From a checkpoint of a small transformer trained on Wikipedia.
Architecture: LayerNorm before each block, learned positions, biases, tied embeddings.
Training: a variant of Adam for these matrices, 6847 steps.
MLP neurons of a small language model. Each row is named by its layer, matrix (down: output weights) and neuron, and shows model dimensions 96-191. Each number is 50 + 12 x the weight over its row's rms, rounded and kept within 0 to 99.
After each neuron's rows, "fires before" lists the tokens most often just after its 100 highest values on Wikipedia text that the model never trained on.

L23.down286:36 50 61 59 33 34 66 43 47 46 53 54 36 21 32 66 52 42 78 51 32 59 45 67 30 35 38 55 64 62 41 77 53 42 52 53 48 91 54 42 31 39 41 47 54 38 66 38 16 63 46 29 54 62 69 55 56 36 73 58 53 47 50 33 64 46 36 55 46 35 51 77 47 52 52 59 61 53 46 36 33 47 61 29 62 41 55 53 45 60 34 60 64 35 68 63
fires before: " "

L13.down690:55 57 43 65 54 46 43 58 41 68 43 67 52 67 43 39 52 36 48 56 37 51 27 31 40 49 37 54 49 53 38 77 47 67 58 44 40 39 53 55 66 46 56 32 57 47 42 24 55 79 37 35 35 43 65 54 42 53 43 58 45 49 64 49 62 54 23 58 40 44 54 61 62 42 72 61 59 43 64 60 50 49 31 66 50 25 45 50 52 56 32 54 64 25 67 16
fires before: " ", " States", " Kingdom"

L13.down39:40 35 63 36 48 38 40 41 66 33 51 67 46 69 64 35 70 49 51 47 28 59 59 40 44 51 46 57 56 46 31 47 60 79 60 48 58 58 24 32 55 69 47 47 33 57 42 60 47 48 54 50 52 73 40 49 51 43 48 55 56 68 59 35 54 36 41 64 42 26 62 53 48 48 41 57 79 47 45 31 42 61 63 55 53 46 29 75 55 54 52 50 70 53 52 43
fires before: "-", " "

L7.down322:64 64 45 58 54 28 53 40 58 53 62 62 46 27 47 38 41 41 64 34 51 63 42 36 36 51 39 42 42 50 36 70 36 39 48 41 25 34 37 39 42 55 44 42 69 68 39 41 50 35 65 39 42 74 67 57 31 54 45 55 37 64 53 54 34 30 57 35 70 34 43 47 50 55 50 36 34 51 37 39 53 57 41 56 30 70 42 76 50 63 64 64 66 54 37 44
fires before: " |", ".", "ation", " (", "ional", "er"

L17.down545:39 46 30 52 57 51 64 54 52 65 18 37 54 62 43 40 39 53 42 41 36 53 65 66 46 56 48 50 53 44 45 33 58 53 54 73 31 53 53 28 60 32 53 43 30 59 50 49 44 37 50 63 38 62 62 69 29 40 41 60 48 64 71 42 41 59 76 51 53 63 63 44 60 43 74 71 37 42 45 50 37 58 57 49 41 68 22 46 37 50 53 73 81 52 72 47
fires before: "1", " |", "2", " ", "6", "one"

L23.down315:32 48 36 50 55 57 53 45 55 70 45 57 64 27 57 66 40 62 56 47 43 39 51 61 48 34 26 45 68 27 32 73 70 45 66 26 59 75 44 52 52 39 46 25 30 48 31 52 46 17 57 51 78 50 54 54 43 37 35 67 57 39 47 62 37 34 48 37 42 38 52 45 35 48 35 60 52 51 48 43 61 39 63 47 64 44 68 58 72 49 39 58 49 40 69 46
fires before: "–", ",", ":", " |", " |\n"

L12.down18:56 25 50 47 28 65 48 58 47 60 50 46 40 50 78 59 72 61 60 55 40 55 66 63 66 60 62 47 35 57 39 37 40 37 51 52 71 53 44 53 35 41 48 53 44 52 35 51 39 42 54 64 50 49 49 59 70 43 54 72 54 34 38 72 76 50 48 52 51 81 63 65 46 46 47 51 47 69 43 33 62 49 44 51 45 75 58 38 36 51 46 24 42 48 46 54
fires before: "-", "|", "=="

L23.down563:18 51 41 48 59 47 47 40 44 43 46 57 68 32 33 41 39 48 37 57 38 44 57 54 58 27 44 74 68 47 39 21 60 57 26 55 52 59 22 68 24 39 43 41 55 50 43 48 52 59 37 63 82 51 34 48 46 64 54 64 45 60 46 66 52 40 47 59 67 31 72 58 63 62 41 57 61 34 23 66 63 70 53 40 48 46 40 38 70 45 31 38 64 50 67 33
fires before: " ", "or", "\\"

L23.down25:32 44 49 54 47 38 52 61 60 62 37 49 66 58 51 57 55 54 71 50 57 69 59 55 51 34 25 60 39 38 38 69 32 62 58 41 62 33 53 53 36 51 57 53 49 30 48 26 65 70 31 37 33 66 47 47 47 37 49 47 67 46 79 57 45 48 49 67 33 46 54 55 55 60 68 43 38 41 36 62 51 45 72 58 61 33 18 48 50 49 43 52 45 41 50 82
fires before: "0", "9", "er", "ing", "board", "us"

L19.down315:69 47 47 58 31 34 26 53 65 58 56 62 54 49 67 63 39 49 61 33 29 57 59 61 55 51 88 41 43 38 45 59 58 36 46 39 60 41 43 31 40 39 42 58 37 41 33 59 65 60 65 54 48 33 53 62 46 54 47 75 57 60 45 40 49 56 47 57 44 46 44 46 60 26 92 52 45 43 73 46 59 59 52 45 43 31 53 75 52 41 37 44 43 52 62 54
fires before: ";", " |", ".", "–"

L23.down469:44 35 47 51 52 79 56 41 55 38 34 22 54 62 54 68 56 48 33 54 53 38 46 37 72 36 54 54 56 43 59 57 69 55 58 28 42 45 38 76 51 57 59 64 42 66 45 50 46 52 64 47 41 48 41 52 41 35 62 52 34 19 43 48 50 35 56 64 49 52 64 39 72 24 54 45 36 38 52 70 57 55 77 49 45 30 20 25 40 37 42 70 55 33 47 41
fires before: " ", "8", "2"

L17.down730:59 71 45 55 38 66 31 38 64 64 36 39 59 54 53 64 73 62 57 62 60 67 35 31 48 46 56 58 65 27 38 49 53 52 33 51 58 39 73 71 36 36 41 41 46 48 60 41 68 55 49 50 56 60 38 46 67 48 46 49 37 58 42 57 62 53 54 49 44 64 43 38 63 39 59 40 26 64 51 56 52 44 54 52 31 54 52 48 45 54 45 27 44 75 46 59
fires before: "2", "1", "0", "3", "4", "9"

L15.down263:39 56 56 57 35 34 42 56 45 25 42 85 57 59 25 56 34 39 41 23 54 50 55 46 66 64 45 49 72 34 51 60 38 39 49 49 44 61 66 53 53 35 40 41 46 32 79 50 46 61 54 31 28 67 71 47 44 55 42 45 67 52 72 51 42 40 42 43 52 27 59 48 46 52 54 31 53 60 71 61 48 39 65 49 40 54 47 27 51 36 61 48 40 55 33 35
fires before: "|", " |", "-", " ("

L5.down549:27 43 44 38 43 32 29 45 55 46 58 49 48 61 57 53 56 69 57 60 48 36 56 54 48 47 23 53 21 64 34 70 58 53 60 53 59 40 44 48 38 60 53 68 46 49 47 42 56 47 47 60 71 53 46 45 50 59 52 37 58 41 37 37 50 39 49 45 59 40 50 49 67 46 31 47 57 44 68 55 59 67 65 92 54 56 52 39 35 64 56 44 39 55 61 57
fires before: " ", " (", ":"

L16.down686:65 42 51 43 40 36 53 55 54 62 67 50 42 37 57 47 72 64 55 64 56 29 78 64 45 27 35 61 57 36 39 55 44 35 27 27 56 49 47 63 30 33 46 59 40 59 74 40 47 45 50 54 56 46 67 68 58 51 57 57 42 68 34 59 61 28 57 53 42 55 55 41 31 62 42 59 50 44 34 53 50 68 45 50 43 46 52 71 41 68 65 57 63 73 44 32
fires before: "1", " ", "2"

L23.down38:45 37 45 38 51 57 51 89 60 52 50 60 42 49 52 45 48 56 49 63 46 39 54 43 69 53 55 54 51 64 73 22 42 62 46 53 30 35 21 52 60 64 33 60 79 57 63 52 25 47 31 49 46 46 42 50 48 38 57 33 39 42 36 57 51 34 44 63 50 56 44 42 40 69 56 57 27 52 41 88 65 44 54 29 57 45 44 54 60 64 56 62 55 21 42 63
fires before: ":", ".", "–", "S", "w"

L13.down406:67 34 53 46 58 67 44 43 31 31 45 73 61 51 57 50 43 37 60 16 63 50 66 43 60 53 90 64 31 60 42 50 47 46 55 50 76 38 42 52 49 62 47 41 51 63 31 34 44 50 60 58 39 30 61 54 34 46 51 55 53 50 55 45 58 72 52 37 59 48 77 49 47 51 53 63 57 38 57 43 47 53 66 42 53 49 43 49 62 57 63 40 50 43 49 56
fires before: " ", " -", "1", "2", " \"", "."

L23.down140:59 62 30 50 52 54 34 38 59 72 60 66 62 59 42 55 71 56 42 48 69 52 62 54 47 36 73 66 56 67 44 47 57 42 35 41 51 19 47 45 48 51 52 79 48 59 59 35 64 61 57 42 57 85 49 65 57 65 23 50 41 46 60 54 18 59 57 45 55 42 60 66 68 66 49 51 32 58 46 19 47 26 51 57 56 42 48 66 47 63 46 49 45 45 82 41
fires before: "2", "3"

L13.down330:30 50 54 69 52 59 46 40 62 45 50 43 38 47 58 46 52 62 31 73 52 29 48 54 56 51 53 39 47 46 49 45 54 37 46 53 53 52 54 46 46 49 51 47 35 39 43 43 57 48 36 73 41 47 50 45 35 45 50 38 55 55 83 47 44 30 35 32 74 41 43 51 57 48 43 46 63 28 47 43 60 36 66 63 37 45 42 35 40 65 51 35 27 83 50 75
fires before: " ", " the", " January"

L12.down309:45 49 62 45 70 55 44 47 49 60 48 60 53 69 35 51 24 39 45 59 51 38 44 46 46 53 34 55 46 49 50 32 50 44 48 53 57 41 50 35 52 42 36 60 30 51 51 57 54 42 56 52 69 49 55 56 44 49 56 58 48 66 48 42 37 39 38 15 39 37 43 51 48 58 65 35 40 54 43 40 46 65 71 51 59 53 28 30 42 54 68 61 42 46 58 27
fires before: "|", "-"

L23.down322:51 42 53 47 57 63 62 23 43 40 50 51 47 46 37 69 52 30 58 47 27 58 47 52 63 52 66 53 48 64 41 54 62 39 51 53 60 71 65 39 66 45 53 34 36 47 49 23 60 40 83 50 37 45 49 56 31 52 48 49 50 50 56 54 57 22 30 78 61 41 65 54 36 57 57 61 56 51 51 53 42 31 35 59 68 56 57 59 46 50 37 68 55 47 71 20
fires before: " "

L23.down117:30 49 48 51 53 52 64 59 47 49 42 53 60 70 47 52 66 38 50 75 42 43 46 45 37 32 35 72 51 50 50 37 32 44 53 71 45 58 53 48 23 53 37 59 43 46 88 39 36 71 51 48 34 48 72 61 59 38 60 44 40 62 25 37 61 46 48 63 52 42 45 51 59 60 41 53 58 49 53 34 50 52 68 76 43 46 31 47 53 77 69 37 31 55 55 70
fires before: "2", "9"

L8.down763:44 59 61 46 53 29 52 74 70 53 50 42 60 46 42 39 19 53 60 59 60 34 61 41 41 31 54 51 46 69 47 42 56 23 50 64 48 53 67 53 47 56 52 40 29 50 43 49 45 45 48 50 59 45 45 56 50 57 53 39 27 49 56 48 71 52 30 46 28 78 44 65 80 55 44 38 49 47 43 41 67 35 73 48 37 61 59 54 35 36 48 17 52 55 63 21
fires before: "==", " The", " It", "=", "The"

L5.down521:51 41 54 54 45 32 53 70 61 48 38 45 59 29 75 59 72 50 69 61 26 56 47 53 48 38 41 40 34 48 49 58 45 44 55 43 65 37 47 79 55 54 47 35 69 28 42 48 67 52 32 40 34 56 64 70 39 48 56 57 62 51 31 52 47 39 69 55 45 47 36 62 68 49 49 36 62 46 64 42 53 52 32 50 54 39 38 48 51 44 34 58 37 42 31 58
fires before: " the", " ", " L"

L16.down184:43 44 59 59 68 40 41 56 34 59 38 43 33 46 67 41 37 57 52 55 55 16 42 57 52 42 28 40 57 58 27 26 68 44 25 43 45 80 54 50 54 48 55 54 52 48 47 42 55 38 61 53 52 47 56 45 30 34 35 50 43 46 43 50 48 28 61 36 44 60 56 48 67 42 77 37 44 38 53 44 42 72 55 78 69 57 55 69 55 58 52 51 42 70 55 61
fires before: "|", "-", " to", "ow"

L13.down729:56 39 60 67 28 58 37 53 56 67 54 49 85 24 39 78 43 57 62 43 52 64 77 67 41 44 61 47 53 52 40 56 49 74 51 66 40 61 61 65 36 43 53 38 62 25 72 44 51 54 63 40 40 41 66 33 39 48 67 48 62 32 49 60 60 46 55 52 20 37 47 67 43 53 35 58 30 39 55 56 44 47 41 59 57 54 64 43 50 30 54 46 54 59 29 15
fires before: "1", "2", "6", "4"

L23.down418:42 47 52 60 35 57 34 61 35 50 40 47 40 45 40 55 43 51 30 43 34 48 47 55 48 46 47 59 43 57 44 57 49 61 42 48 38 63 42 67 44 41 51 61 44 34 37 43 53 69 65 42 46 69 59 38 51 42 47 40 55 53 23 52 50 67 55 45 48 57 39 35 62 55 50 64 40 16 61 60 60 61 62 64 55 11 42 55 57 47 58 41 53 57 51 55
fires before: ")", ")\n", "9", "1", ")\n\n", "6"

L17.down636:37 48 53 53 40 54 48 35 29 70 33 53 32 40 45 57 77 25 37 46 45 31 71 49 36 65 78 52 34 59 58 60 45 29 33 57 53 38 37 55 43 50 46 53 61 27 40 46 50 40 45 49 42 41 79 61 42 65 48 41 59 53 49 54 70 55 43 51 47 69 67 52 57 51 56 59 65 56 46 40 66 54 57 61 64 34 54 59 49 74 62 48 49 48 45 66
fires before: "1", "0", "2", " |", "7", "4"

L12.down619:47 40 47 46 46 48 75 38 64 46 53 29 36 48 62 52 54 65 68 45 42 40 56 46 71 30 39 46 49 41 63 41 62 50 82 48 64 41 48 28 40 61 50 60 62 50 61 50 43 37 52 42 68 58 63 54 66 57 46 47 25 38 44 50 63 32 76 58 62 59 49 44 41 48 60 46 46 44 43 77 39 53 26 67 58 39 25 63 62 70 49 46 53 21 52 32
fires before: " as", " by", " in", " a"

L16.down153:49 39 49 73 39 33 61 31 47 41 60 57 54 53 55 61 71 47 46 39 46 58 23 32 58 53 60 36 59 28 21 61 80 26 34 41 61 52 37 56 46 66 52 58 48 60 42 64 41 54 57 62 49 40 52 55 27 48 56 33 30 56 30 35 63 47 47 69 32 54 36 59 40 58 54 56 54 37 40 46 50 69 41 40 83 67 54 65 58 37 51 57 50 34 34 53
fires before: "|", " |", "F", "D", " |\n", "ts"

L5.down703:47 68 44 24 44 31 79 40 74 75 58 44 55 12 42 30 40 50 66 56 65 31 48 42 37 43 44 45 56 38 67 42 59 59 51 56 30 46 29 51 64 38 54 52 58 43 50 55 60 52 48 50 48 58 62 39 56 58 47 52 57 52 48 48 36 56 50 53 30 50 62 53 62 44 43 31 63 73 37 45 50 44 43 53 69 70 36 50 60 20 66 56 40 60 52 28
fires before: " "

L5.down211:64 38 56 55 39 51 42 51 38 43 41 58 54 36 53 40 69 63 56 46 41 46 44 45 60 52 23 57 48 61 44 43 34 37 43 39 44 35 56 48 51 57 34 52 34 23 55 53 67 68 46 46 56 50 63 22 52 61 52 46 57 44 56 41 39 42 62 57 60 40 46 47 57 42 71 74 54 52 49 41 63 53 66 40 62 63 61 60 28 54 49 42 28 53 62 60
fires before: "|", "ase", ","

L23.down247:36 58 56 65 60 34 30 50 48 24 56 62 49 69 42 45 36 38 57 57 29 54 40 60 42 54 56 32 17 35 53 59 55 51 54 61 61 43 49 48 38 41 35 80 61 31 40 31 71 50 63 31 60 45 29 50 35 42 46 59 68 58 50 58 54 54 82 49 61 51 42 46 36 51 50 38 45 38 35 47 39 54 51 33 54 58 25 68 62 53 34 38 38 49 30 46
fires before: " ", " a", " been", " two"

L19.down272:72 48 30 54 58 39 52 41 92 39 57 46 34 52 45 41 83 65 52 33 50 34 70 39 49 58 39 52 35 59 47 61 28 31 57 34 39 63 45 51 47 40 56 58 33 30 42 37 68 50 33 65 42 37 61 71 52 45 40 52 45 39 53 39 42 44 51 47 39 59 49 44 42 62 62 48 50 31 44 54 43 56 65 28 63 51 46 52 52 60 63 19 27 60 47 59
fires before: " ", " |", "0", " |\n", "1", "6"

L16.down161:53 52 72 51 49 29 49 54 50 69 32 63 69 54 49 45 43 73 51 34 46 49 58 63 38 40 61 70 71 37 61 54 73 56 70 49 49 29 65 52 60 36 44 40 32 45 59 53 48 49 61 70 27 42 50 54 40 42 58 58 51 59 54 43 45 55 27 67 44 39 65 59 43 44 58 53 33 43 63 35 41 48 51 59 42 50 69 50 61 54 45 36 58 76 40 29
fires before: " |", "–", ":", "s"

L23.down279:57 27 38 35 51 45 48 83 64 49 47 52 41 50 43 61 28 45 58 29 61 57 61 76 58 33 58 54 38 53 37 43 39 49 52 72 68 59 27 54 55 70 33 44 56 33 45 49 60 40 46 55 41 49 49 46 48 42 44 42 67 60 45 52 15 53 44 42 40 55 41 59 45 45 46 47 49 24 54 38 55 63 41 30 36 51 48 44 58 45 63 70 65 36 20 51
fires before: ")\n", "}", ")", "–", ","

L13.down597:52 25 37 55 50 58 50 45 55 54 38 68 49 59 62 65 57 41 26 35 63 59 64 59 73 39 59 68 58 56 45 47 39 54 78 41 31 57 65 50 58 48 42 43 32 40 52 34 34 46 67 47 32 82 64 46 55 41 46 44 72 36 59 59 43 50 58 59 51 53 72 55 42 40 68 49 20 65 58 71 51 52 46 32 65 32 71 51 34 35 61 52 45 38 50 33
fires before: " |", "2", "1", "7"

L10.down329:41 76 77 68 71 58 51 40 46 47 49 51 62 71 28 48 48 50 49 64 45 42 36 55 37 45 45 48 54 41 43 35 58 31 44 23 61 43 61 46 61 46 52 30 46 74 61 37 47 56 69 70 38 43 39 84 51 47 26 56 60 39 46 28 16 51 52 53 67 35 43 29 59 55 54 63 79 52 46 75 42 29 56 66 40 50 46 72 39 68 46 39 51 75 47 50
fires before: " States", " |", ":", " ("

L23.down270:32 52 60 35 48 32 66 26 57 31 52 61 37 39 40 65 41 43 57 39 45 49 42 53 26 51 33 44 45 56 48 73 57 31 65 37 76 35 31 60 47 60 61 55 59 66 40 28 45 68 51 49 48 41 34 35 35 41 69 50 52 64 46 40 52 60 49 53 40 49 52 49 46 61 48 64 47 18 48 49 44 63 32 43 58 57 75 37 54 32 60 53 51 39 42 51
fires before: " ", "4", "6", "3", "1", "9"

L23.down123:51 50 40 57 51 41 55 42 49 32 49 31 53 53 26 58 47 50 55 54 51 71 33 48 55 47 55 54 56 31 43 56 57 47 50 47 30 71 66 61 43 46 45 60 54 22 54 47 43 50 58 58 49 64 60 56 35 68 37 41 58 55 61 49 52 46 59 52 62 53 55 51 57 30 57 24 45 44 49 60 38 59 61 42 51 39 43 58 41 45 48 62 37 63 58 77
fires before: " ", ",", ".", " |", ":"

L11.down135:76 38 65 50 41 56 33 34 43 60 57 72 57 32 40 52 57 54 57 44 52 43 37 47 47 51 40 41 43 40 63 36 49 48 54 43 37 35 46 68 40 54 53 41 71 66 45 46 50 69 43 57 53 45 64 60 67 53 49 47 58 33 54 74 54 46 43 25 30 44 69 69 70 45 63 44 73 49 46 75 48 75 41 44 47 47 64 53 53 56 51 66 50 63 36 40
fires before: " York", " States", " Zealand", " South", " J", " Kingdom"

L13.down665:61 65 65 55 39 34 46 47 57 47 55 55 47 35 24 27 46 17 42 56 65 30 62 52 32 40 22 63 61 36 40 77 49 42 66 49 63 56 68 61 56 38 59 37 48 55 45 35 58 66 41 57 42 54 39 42 58 48 37 44 56 32 21 59 56 59 27 40 40 57 49 50 51 55 45 45 67 50 50 57 62 44 31 52 69 61 68 70 49 48 52 54 48 50 43 45
fires before: " |", " (", " /", ")", "m", ")\n"

L17.down367:65 47 74 62 44 52 38 35 38 73 45 59 53 23 57 52 49 52 77 64 58 26 41 61 66 28 64 39 49 57 44 21 69 48 63 70 49 45 46 44 53 57 46 44 38 46 60 33 62 45 64 34 46 48 55 26 42 45 38 38 57 64 44 73 43 20 36 57 36 41 58 57 72 47 51 43 39 51 30 38 36 74 61 47 66 46 42 50 49 59 60 45 34 50 56 42
fires before: "|", "|---|---|---|---"

L17.down463:50 44 58 63 51 26 52 34 79 64 54 56 35 49 30 42 70 70 46 34 60 44 55 49 50 49 67 42 29 43 40 60 66 52 53 54 53 23 51 85 67 41 54 52 54 44 35 58 51 44 46 47 66 43 34 35 51 48 46 36 47 57 46 43 64 34 47 54 45 74 50 52 31 66 35 41 43 38 31 36 34 72 48 36 66 48 78 43 51 55 44 46 45 32 36 58
fires before: "|", " |", " |\n", "ts", " ", "|---|---|---|---"

L23.down473:35 20 51 54 49 47 40 65 50 42 57 38 67 40 58 61 53 31 47 44 59 67 52 42 48 87 41 44 31 55 57 55 52 58 75 51 58 28 38 42 41 49 38 51 49 56 49 51 47 32 51 62 79 38 58 46 39 32 57 56 60 59 45 32 55 49 42 36 48 49 35 53 36 31 51 55 77 50 59 39 38 65 66 77 64 60 46 39 66 39 42 62 65 55 60 69
fires before: "0", "1"

L13.down371:42 36 51 45 32 40 49 54 34 49 50 46 35 41 44 53 61 66 45 43 46 20 55 56 33 73 62 50 32 56 45 93 44 39 44 51 52 44 42 58 31 50 57 73 54 52 56 47 51 62 34 55 62 52 47 53 60 38 62 49 58 12 48 63 72 59 48 53 63 66 28 51 56 48 55 55 63 55 46 39 49 53 40 33 27 48 55 50 50 51 58 44 47 60 56 62
fires before: "-", "|", "0"

L7.down440:63 52 56 61 53 53 49 56 43 39 41 64 62 77 51 65 36 49 58 26 53 66 64 62 51 32 64 45 41 43 51 40 47 54 63 41 61 48 70 66 68 48 43 43 54 51 42 51 44 52 56 48 61 63 25 67 43 59 57 38 43 40 58 55 33 51 56 29 17 44 34 38 62 44 44 43 54 45 65 41 55 66 41 28 47 45 56 50 53 40 50 49 47 62 49 66
fires before: " |", ":", " of"

L19.down316:49 50 42 56 23 29 51 53 63 69 36 53 43 44 44 27 75 54 48 45 49 34 56 48 56 41 63 43 53 48 37 40 36 67 36 31 48 52 89 51 46 35 70 42 36 36 41 57 65 58 38 58 50 32 53 36 58 75 46 51 40 25 39 71 71 49 53 62 48 51 45 44 54 56 54 48 51 40 44 36 34 70 70 54 48 63 37 57 52 60 53 42 62 63 70 42
fires before: "2", "1", " ", " -", " the"

L5.down523:48 50 45 32 84 32 60 51 64 54 52 28 30 50 64 47 48 42 54 59 69 50 64 49 47 45 41 46 60 58 70 65 56 63 38 46 49 41 54 46 57 66 51 47 44 59 31 54 34 39 45 35 56 42 35 62 56 47 41 63 45 35 43 60 37 53 51 41 43 53 37 41 53 51 44 36 37 45 29 58 56 19 73 55 49 68 36 67 50 53 37 61 53 57 64 54
fires before: "===", "==", "=", "G"

L5.down746:45 58 45 40 49 50 56 58 64 71 59 64 75 57 56 57 48 59 57 69 52 71 47 59 54 42 39 71 64 44 29 42 33 51 36 34 34 40 67 46 49 47 46 39 23 38 38 72 44 61 48 45 69 48 42 44 36 54 41 59 51 47 49 43 82 64 52 45 77 32 55 52 59 46 60 37 38 50 38 74 36 35 46 58 38 57 47 32 43 45 30 40 49 52 51 38
fires before: " ", "=", "k"

L5.down492:31 35 59 69 45 51 25 46 43 64 54 66 34 50 49 45 53 57 46 60 44 32 45 31 47 60 35 55 53 67 48 46 61 48 42 66 55 50 58 61 23 66 38 48 35 56 31 36 49 56 57 70 58 44 71 67 63 49 59 46 54 41 24 56 45 38 41 46 40 67 48 49 71 52 71 45 36 43 54 39 44 81 44 60 69 52 40 45 35 38 57 45 46 60 59 43
fires before: "-", "|"

L8.down714:40 60 35 55 52 64 42 55 66 46 37 43 51 39 61 59 69 63 61 54 48 60 61 36 65 51 51 61 46 44 38 47 44 39 49 37 40 39 27 65 45 37 55 39 27 31 54 38 50 33 37 33 59 56 60 45 64 43 46 54 62 52 51 63 53 46 70 62 50 48 45 72 52 56 53 49 77 56 43 37 27 27 41 47 42 68 53 59 47 41 58 50 33 75 37 55
fires before: "|", "-", "iction", "The"

L8.down580:52 42 43 66 50 58 45 47 39 53 55 34 42 47 41 32 64 52 28 41 30 58 59 39 61 51 58 56 36 38 23 47 62 67 19 53 72 61 41 37 48 56 46 62 53 50 55 60 52 56 54 51 47 60 48 48 42 39 49 42 56 53 23 53 56 55 41 49 42 45 50 61 61 64 59 34 65 53 59 50 63 66 53 57 58 60 48 82 49 65 31 67 57 52 57 45
fires before: "-", "|", " "

L23.down0:47 52 54 60 63 31 38 49 61 60 55 45 59 56 55 36 32 49 53 42 70 47 62 62 29 49 47 56 58 52 57 62 36 34 63 41 59 82 63 41 48 35 65 54 42 52 31 69 61 64 74 47 52 48 60 62 53 58 62 34 42 58 73 48 39 41 41 63 47 48 53 54 45 57 35 42 62 53 66 57 41 51 36 42 43 49 58 55 48 41 34 59 47 45 48 68
fires before: " |", ",", " |\n"

L16.down390:58 37 39 56 60 52 82 54 42 45 49 29 28 58 50 42 32 25 34 45 77 63 53 52 49 62 26 27 58 59 56 49 64 78 42 52 37 48 51 53 59 70 60 64 47 76 66 50 57 49 30 45 58 48 39 60 73 56 45 59 46 58 58 40 63 60 47 51 48 66 58 39 55 61 49 42 78 43 31 56 41 36 34 36 53 69 35 41 46 51 54 69 61 51 68 51
fires before: "1", "2", "0", "ed"

L13.down309:51 33 24 37 33 60 49 71 35 52 37 61 47 54 65 51 77 47 46 59 40 37 25 35 57 64 32 55 73 39 39 35 37 47 43 47 35 54 34 44 44 41 27 53 38 48 62 63 60 46 33 43 68 53 63 71 39 40 73 52 40 63 52 59 54 39 52 43 58 50 54 52 55 35 71 40 73 63 35 49 38 54 51 53 62 68 21 50 34 47 61 53 59 53 79 41
fires before: "|"

L5.down51:68 61 55 60 44 55 44 35 46 56 29 63 48 53 37 43 36 32 61 31 61 46 46 37 52 46 42 58 57 60 66 60 48 44 42 52 73 40 65 51 35 46 61 57 31 47 33 50 41 61 61 31 55 57 50 64 30 53 64 50 55 64 57 31 57 62 53 30 33 41 71 53 45 50 39 47 44 47 48 54 57 68 42 40 53 44 67 53 39 58 31 30 38 61 34 55
fires before: " |", ":", "\n", ")", ","

L13.down35:38 53 63 54 58 55 74 60 58 37 36 48 66 69 51 49 28 42 44 44 45 52 40 48 47 64 36 58 33 51 65 34 72 45 48 37 60 54 36 49 66 48 57 29 42 42 52 71 42 59 43 62 24 27 48 47 42 64 31 44 47 48 73 43 40 42 43 49 48 32 56 47 52 41 61 59 68 52 38 57 61 38 51 54 46 55 25 70 50 46 39 46 50 62 61 68
fires before: ":", " |", " votes"

L23.down158:22 16 43 59 53 47 59 45 53 61 61 57 46 70 31 56 62 57 29 57 42 49 46 59 44 53 59 59 56 49 50 49 48 50 41 63 48 37 36 56 53 33 32 44 46 44 63 55 49 31 43 71 72 48 60 66 45 44 60 57 51 57 18 45 51 44 55 52 66 45 42 62 36 43 44 51 54 40 55 58 47 32 35 59 46 76 69 32 52 55 71 38 63 50 51 57
fires before: "0", "1", "2"